config.toml
n_layer = 10
d_model = 384
n_head = 6
n_kv_head = 6
head_dim = 64
d_mlp = 1536
vocab_size = 2048
activation = "relu"
norm = "layernorm"
norm_place = "pre"
norm_eps = 1e-06
positions = "learned"
qk_norm = false
attn_scale = 0.125
bias = "all"
tie_embeddings = true
parallel_block = false
extras = ["capped logits"]
init = "normal"
init_std_qkv = 0.0203
init_std_o = 0.00455
init_std_up = 0.0203
init_std_down = 0.00455
optimizer = "adamw"
lr = 0.00095
beta1 = 0.9
beta2 = 0.95
weight_decay = 0.78
lr_head = 0.00911
grad_clip = 1.0
warmup_steps = 361
schedule = "cos"
final_lr_fraction = 0.1
batch_tokens = 65536
seq_len = 768
doc_mask = true
train_tokens = 300300000
steps = 4583
dataset = "wikipedia_en"
MLP neurons of a small language model. Each row is named by its layer, matrix (down: output weights) and neuron, and shows model dimensions 160-255. Each number is 500 + 40 x the weight over its row's rms, rounded and kept within 0 to 999. Numbers have three digits each.
Before each neuron's rows is what it responds to, as a language model described it from the Wikipedia text at the highest values.

Responds to: Fires on a short subword piece that ends a word split after a consonant-led fragment, such as sche-me, temp-les, Georg-ia, and on periods after abbreviations like Op.
L4.down701:469539572483469530527504499519512487448572499536564433560523505547472511449510505481528441444456547503464500496614427532484525503469457499480482489493447571508499451500499541567478553452491425537494481495443458616463442578500479505517446450496442507520475508524555402520427532432565523478

Responds to: Word pieces continuing a word after an awkward split, such as sp-a-ceship, desp-ite, sign-if-icance, Succe-ed-ed, plus the hyphen in Vice-Admiral.
L5.down1105:534460489487476507510465460477477541480571450496449526515567494530567458495523510473516489513547591532459534525530456513496504561559522507472556455487482542497473513453538461535514454467449531527448519467535501511512535505498539519500390490531483469540551518442556526492450444443566415462

Responds to: Short second fragments of words split after a brief opening piece, such as lo+ver, lo+se, tr+e(atment), se+x, agre+e(ment), in varied prose.
L4.down1472:498559496472511533559476481430502451498412536482477505536483563498517461506460543503492455495516573482501501517494451505481519449557414395505409468476513509461485487561498428475465491493525455492545476464449537501458519519509490478468546557526552491431493463450481543521453505526430446484

Responds to: Final digits of decimal or score numbers in dense numeric tables and lists, usually right after a decimal point, plus cell separators and semicolons.
L2.down197:477499468495406507485462496552361534514500516481446518499588474493493519509539590531476515514481504500461486511431507451487505474545499460536430526495551493565497526535583518497520557456496577521498433449514516505536498557496502536444462521534441534470480498485410545465539524449503528481

Responds to: Word-piece fragments that continue a word split after a short first piece, like re-ally, us-ually, original-ly, re-ach and Al-ex, plus small words after was/is/in (not, one, being, both).
L4.down36:461511525472523503441474521567485516538506409485526455465468508453509512524493536533517513518506461509523555495497495479516506520499477409460553596508535521484475508495471524472527479436431490498590530484531495420456502459544501469472537473444450520546518540455422461597563531534530498530

Responds to: Count words and quantifiers before a noun, like two years, five people, various awards, plus mid-word pieces such as fe in Professor and tern in International.
L2.down1075:471461482511460545509620526520473462516507521563532446485430500528521472559494530459543512473471472458542522510488467469458451438490497424496516486514491475463551456507499506414520473488526502482522529534545508501557459514558499582523474499554439472442520562529515563551501528579511536496

Responds to: Strongest on the capitalized word National inside institution or place names (National Park, National Cancer Institute, African National Congress); weaker on periods, colons, State, and word-start pieces like comp or con.
L2.down1042:467437501458533521446506504449532569513490533499398565615443540545499501528449461629454498474521522499474500515537529430507579473493474518478558473497450476482443496453435548498472516488477499508463487484480424489491490511536486454534450492507520505456520525501488560521519529431467444464

Responds to: Suffix tokens that end a word split into pieces, mostly adverb -ly (approximately, successfully, originally), plus plural -s/-es/-ies and stray also.
L2.down1085:474514615449468493476524508543518504509506355456578548468487512454519507425469466477519429462469484502573465538490467520500474530516440497520505463515486430472473425465555540465502502502440537500505518522513589501445580530468537507585461488508503555521485464498551454549534532491546434509

Responds to: First piece of the generic word after a name in multiword proper nouns, e.g. Bostock Road, Powązki Cemetery, Lawrence Berkeley National, Naval Air.
L4.down713:470490575401549465428501542543476443515456471478444523571476522514517460524488482443496571415455508548553535478505472502443490488557531485532489557558524566426505494501574482548494502505490477540534500454524494488451534524562483416561468537538567510481489493539507477465511506538519562447

Responds to: Final digit chunks of multi-digit numbers, mostly after a decimal point, as in 30.4%, 72.69%, 5.28 ERA, in stats tables and census text.
L5.down284:482550519476518486487440462480476455553533498469483489457468486432549521510471430556506506493443446530520478491471523485515416493519604495542468412450515539420499439504501562455475406477460548489381485507511487523475497552474456487502498491482472552502524451489457472492547542561455467505

Responds to: Second word-piece or first token at the start of a new line or table cell, often "s" as in Re|s|ult, Re|s|idents, vote|s, or October.
L4.down382:536506473475476483469482484497576500470577459487494556495492502472464538452480517505581557507497482546485489499483506489536485439461503428485554496449480452484505456406482475524495491423496470494468474493449507489524435611550481473416531530540498523495579457571534543531477490442458455475

Responds to: A standalone "s" token split out mid-word, after a short prefix piece, often in infobox or table text: De-s-tinations, Con-s-ervation, Di-s-cipline.
L2.down286:556565457455485527500532512539474492439487430484455490489551467496490482433515461539486540545504474499482462479411465490535460460468517550548511525497466471454506515533463420508526444500549458479512506465473487499538522444490486524503530490494500479475466513565461543520507464458485350517

Responds to: Word-final or middle subword pieces that finish a word already split into fragments, such as unawa-re, nomin-ation, establish-ment, favo-ri-te, vo-ic-ed.
L5.down1109:533505525520562498474527459485430516496440464536558548463541518470539509471527542545504497501430503535496463525521580498463501501513494497446498445443506477510451543471555484486544584436548453477540550445491426486514430507529492508544510446530496517450466569564535508461484487520542507523

Responds to: Periods, occasionally ? or closing quotes, ending declarative sentences in Wikipedia prose, e.g. "largest insurance broker worldwide.", "Society of Antiquaries of London.", "Province of Brandenburg in 1815."
L2.down94:378470496521500556555437444551566455465489468522469505497442489476484530469447594490576487454479526523449490481491414462512456442458501455479510518510500403489558480520475539500474529436499552512496519398540537489448477452432497522481438504527467553490418510504468540489543505471496475509

Responds to: Middle word-piece of a capitalized name or title split into several tokens, e.g. Ber-ke-ley, Con-tin-ental, St-range-r, MacDer-mon-t.
L4.down1438:512467499553506479501537487445491452536416560466452539486537514522521490467458472524520422488553532479476462537430618452485531453531479460538460489482559488539502508533447465466515511570568521523491533550481445471562483447482503497425506463581546449487451505499530427496523400498499518489

Responds to: Fractional digits right after a decimal point in statistics (26.0, 2.3 billion, 6.9/10), plus % signs and quantifiers like all, most, a.
L4.down432:523564489472479510500504557490482526486505494482474558493447424485572510520505506472448534529514516513493507539458528494538541497472535480482493463491425522507471414519386558509463474461489489472515466445548550489443452513475485464484491571457497509461531531471482493490526501512528601498

Responds to: Short mid-word fragments that continue a split word after a syllable ending in r, like car|ry, gover|n|ment, Ber|lin, con|st|itution.
L5.down1392:479511487593542512497523421464547471491495526469493482521543512533495532520511499534510490460477488566512500581547460461522462476475476528510442483499483455491472447544517548450610516582554601491547544507508478483455512485470466504497492417459487483483441586628394536487453513494426493482

Responds to: Short word pieces in the middle of a word split into several tokens, often after prefixes like De, In, re, as in De-b-ruge, In-co-gnito, Exhi-b-ition.
L5.down470:441460441525464495558517505494503506544477538493459569486414651537508525502496449552455469536542504524477473542500483516461504526483555524535503528528551475444465551436499464471525472439412507475535530473533579549443531545497496492429444465485457423582478468481516473495486481471458542466

Responds to: Subword pieces like -ton, -as, -an that finish multi-token place names and surnames, such as Southampton, Kansas, Bolton, mostly in tables, lists and rosters; sometimes mid-word pieces like Es-ton-ia or incre-as-ed.
L2.down1082:535542506549466464471472528485486507552421504560469526532460482520562510474512411524446475431469461497497523518523457359517489468488503536443457438474481385509483476542472520549537499463408440461481522553479524525511499468514519457508532470473483485511483528495518428469486380546486455454

Responds to: Line breaks right after a "= Title =" article heading or at section starts (==), plus dashes in date or score ranges like 1906 – 1996.
L2.down1360:498540479541591527439429518543517538482501524577500486473480447521488520549497515500475509554481475566480497549411479453478523429473473464558558552515519439477539492470464449500524490492518476404540552545483502526501471502489460484561510511515504463489486572484413501553485568517375508510

Responds to: Short word-piece fragments in the middle of a word split across tokens, mostly consonants like b, z and t or endings like ant, as in demo-b-ilization, La-b-el, inf-ant.
L4.down162:450541530474539506544450540552454553490492478521567523582507533494486489551491524477485471457478516522421481476490598537504506479429529550519567541534535508436531457444456495546475498527454492468484487514460491462516476526430551574482533563473487510459539521575521447487410442451441472447

Responds to: The token right after a multi-word proper name or noun compound ends, often a bare space or next word-piece, e.g. Railway→line, Agency→;, Reserves→‡.
L5.down1043:484475504450527477431510512529569521538512543409462484511522521473528493532409567498521447431494578493503537426539474513427471502539492533517516535569469498479553532552534538438593475516479503522476525489456561444436472457575599518480415516569464516446526499438557489478545534528472502457

Responds to: First token of the word after a modifier or noun phrase: truncated noun starts (ch-arge, tri-be, Je-ws) or clause links (by, who, when).
L4.down368:519501513469475480534483567490480500571474464475548529432512575453500491571440538468466446519573511535464462546474529490561491609561446506476519556512386438385463492527580471510524507434471454586463484481539416538559454566515464529553484448551496533553492502542550537441546479511543546444

Responds to: Second pieces of words split after a short start, mostly after "be" (be-hind, be-com-ing, be-li-ef, be-half), plus the/their following a preposition or verb (won their, during the).
L5.down1050:511476458548529557520405512469442475478515507504631523435517492495530477506445475441471574444533513498504432507562480566538425511438494492464539516459507463509565475543563503471480524496469523493522511485490512551508501541476506459493548486536473552475477497494559493525497518504513488549

Responds to: Fires on word-internal pieces such as cle and pe (Vehicle, Uncle, Circle, woodpecker, Type), and on " and" joining names or nouns in lists and titles.
L2.down1354:475419480489499573545507512426485514455569510498440559624549453537490481523483490470512464562456481487460552510424444443496462517476467516573500490497485496495497532486528480505570452482488561479475462524564518516517464459455575551508438532451449506491492544497441481439574502488568491539

Responds to: Word-final -s/-ed/-n completing split verb stems (appear-ed, appear-s, continu-ed, show-n), plus stray spaces and table pipes, and pieces inside Latin species names.
L5.down1245:506456551409509437519481464495512544562456528483472509488470563552480481505484489472493498450428562483507561448482500545414466475496460455459503496545494537459474508560473484483497472505474465509490524442426503485530538502471548529474534561564629558524568445488507529563531520500557506496

Responds to: Suffix pieces that finish a word split across tokens, mostly -s after a verb or noun stem (appear-s, feature-s, result-s), also -re after st (streak, stretching) and -ing, -ance.
L4.down1368:519515513548506526546578475556506511478449557535526482545482480499501497510511455486424562494441513484440506552502472584510471511556446480535483472504427517544541467405507566531501527503474551475583600469545480467518489535548474470537542530480437525543507484496516488487480508510526546544

Responds to: Relative who after a comma and person-referring pronouns (he, she, her) in biographies and plots, plus look-alike word pieces (whole, whose, beautiful).
L2.down1268:543480585567481460568422434495474514486496496560481495582481489538542514514505508493467452406451463483539495522457493470513477498536518407506552614496540425451498537468477442446515510508500496534522528401528520486487511527526515542523450397592517497470458532488541480486545546576476537494

Responds to: The first token or word piece right after was, is, were or are, often a split word like in(creased), part(icularly), or the, not, more.
L5.down134:512502524584473504517518521487500515465510592485525549555518558498502507513529499443467475495495556513504450473453511444503462487562507481509440510490533533536465446605517525478497466526533411479456527507562521514477476501556528539456588509444490468479481502477507452504423533569526422468

Responds to: Short pronoun or function-word tokens, strongest when they begin a longer word (his in historic/historian, who in whole, It in Italian); also ordinary his, that, who, some.
L5.down784:533478493503566454511600471454471463493486545536474426530479530474446534498516578480497503585502483471521438605490493517539534522546457496494520525501504572459446450563492508435507570454524520498456464505461481509532511524523483567616534479578490419559463537506498503523529537459452474509

Responds to: First token after an opening parenthesis or comma that starts an aside, such as born, also known, dates, in, although.
L5.down1493:482528487493428427481489475539527569572423517523492512458612494476439581502509516467456507522463513528456498419404521519520509505472457527501504465557456510486524484515482479473472477601498491543517523497558511509542477510510449492472500520584551452583565509519504551456460555528537491456

Responds to: Determiners (the, a, its, their) after short prepositions like in, of, to, and second word pieces inside names such as Ch-ic-ago, O'-Neal, S-ho-oting.
L4.down524:495426508514475472400463491562439526517516507516450482524536575501445504492635434437476520547468478525510498491469484485401569390520545466529444553514519559444529479565480518529422443513563468502487563499433473491511419501548475460517468452543500457504488420573454454485514536525520464481

Responds to: Suffixes like -ed, -s, -ing completing a verb stem in biographies, as in appear-ed, work-ed, particip-ated, compet-ed, also Vot-es.
L5.down335:587474486467546543523438526484483498447510468468463471463535446464488551486503489507538525503567525486538468506568487438532508494494459474490512482531491444493478493440503550512506420483474585486606460458549510491454394536502482479561561464511450563521525519540445484493498571512455521505

Responds to: Second pieces of split words and numbers, chiefly ur in E-ur-ope and year endings like 20-16, 19-39; also list or table row numbers after a line break or pipe.
L5.down1448:578600549465489390514520551543595440508492508443504480510480522495484481493496499473482531496500472526517574481501508495612455480448511456513519555504580434541478475585556465475476573452429517454487594490470548454472468457474533451534568547577505550471474481578516460524458568453564449557

Responds to: Mid-word pieces after an initial p- (path, pushed, paternal, purchased), plus bare spaces, newlines and dashes in list or heading breaks.
L4.down1056:519452498542536422503462533545477578435544465450424487457481445509483519435545543480493518572513558488470532526500506545540524460511485529529483477577490490509431497569443507508506460512537526435465492485505461489485507552524532453493538516554495530457447508536543416514469510510529435448

Responds to: The word " the" in any running Wikipedia prose, mostly after prepositions or commas (In the, of the), plus "the" opening they, then, theologian.
L2.down403:486592507477478571425511518532538504533599476537508492509549569508504444478493572426461543515589474559483448413520438475481512460456498487463555510530529537505415510504464465556472476489565497479523456512539473516429505501478483558546559546538511437560510462473602468504448489485561520550

Responds to: Commas and opening parentheses right after a proper name or noun phrase, mostly at the start of a Wikipedia article, such as Li Fei ( and Christine Gosden ),.
L2.down307:562515490422508491494489535554546538430472524465576447557589471476467466511463563444454504431490541476477498448555445536528446500483469523475512536493513441510504515497507517489475491493452515481503491507473557508514457425472489502546534489482522510544534533518502483464513499453527468483